Part of a small language model's weights: RMSNorm before each block, a variant of Adam for these matrices.
MLP neurons of a small language model. Each row is named by its layer, matrix (up: input weights) and neuron, and shows model dimensions 0-63. Each number is 50 + 12 x the weight over its row's rms, rounded and kept within 0 to 99.
Before each neuron's rows, "fires in" lists the words (lower case) most often at its 100 highest values on Wikipedia text that the model never trained on.

fires in: "2", "if", "loop", "each", "any", "sq"
L4.up419:55 40 58 48 31 66 39 58 39 67 49 66 74 51 60 64 48 58 37 55 56 69 57 25 60 63 37 53 51 74 56 49 45 46 43 64 56 46 70 44 62 35 32 63 48 40 58 80 53 52 38 75 42 58 65 42 61 70 46 66 43 46 51 63

fires in: "on", "april", "out"
L7.up995:55 43 70 51 74 63 49 61 53 45 48 53 56 29 76 52 52 64 63 41 43 62 48 51 62 83 34 34 56 49 63 38 64 62 51 63 54 66 33 18 44 61 60 42 62 51 49 43 47 66 52 57 45 56 47 36 51 58 51 68 68 48 62 48

fires in: "march", "august", "april", "may", "december", "february"
L4.up962:40 42 47 43 50 71 44 61 20 50 39 49 71 47 56 51 31 58 28 45 71 62 42 49 41 47 51 44 40 44 59 43 47 35 48 71 46 28 54 36 38 58 54 59 34 58 54 37 45 51 53 41 80 49 59 39 64 46 39 76 51 42 70 59

fires in: "with", "including", "included", "includes"
L2.up990:40 67 68 76 51 68 67 53 44 62 58 47 39 59 62 44 50 41 73 57 40 55 75 52 46 45 49 35 44 65 38 51 39 40 52 49 55 46 70 17 61 54 65 59 69 42 73 76 54 56 43 57 39 54 48 64 43 42 48 45 47 57 45 63

fires in: "in", "critics", "de", "los", "winning"
L4.up309:54 57 84 53 40 43 43 63 54 26 53 23 51 58 48 55 26 47 47 64 35 37 42 34 47 56 45 64 66 46 44 42 66 46 56 44 26 57 49 46 56 53 69 67 25 56 44 43 72 25 41 49 25 69 33 59 57 33 58 69 60 44 56 64

fires in: "out", "place", "ft", "episodes", "time"
L4.up135:48 50 41 62 46 72 27 73 52 60 48 51 48 50 58 51 38 71 72 53 58 60 49 26 58 45 39 49 52 45 53 44 50 34 58 68 56 40 71 54 58 52 50 69 85 42 71 44 57 68 36 53 53 66 41 38 42 62 45 65 73 35 76 45

fires in: "in", "information"
L7.up130:28 70 44 64 52 58 50 45 57 44 51 43 60 52 59 55 82 60 57 36 28 57 39 51 56 73 18 59 54 41 36 25 64 60 44 38 63 57 66 18 55 46 39 33 48 49 60 58 62 56 62 42 83 54 52 46 49 59 45 45 49 49 47 40

fires in: "music", "film", "art", "arts", "basketball", "technique"
L4.up991:58 47 64 73 48 54 67 36 60 63 49 45 45 40 45 50 37 71 56 79 61 26 69 58 41 31 70 44 54 56 60 67 50 63 57 53 38 22 41 52 54 56 61 50 46 52 47 35 56 51 48 55 32 61 41 44 45 19 48 49 58 53 39 49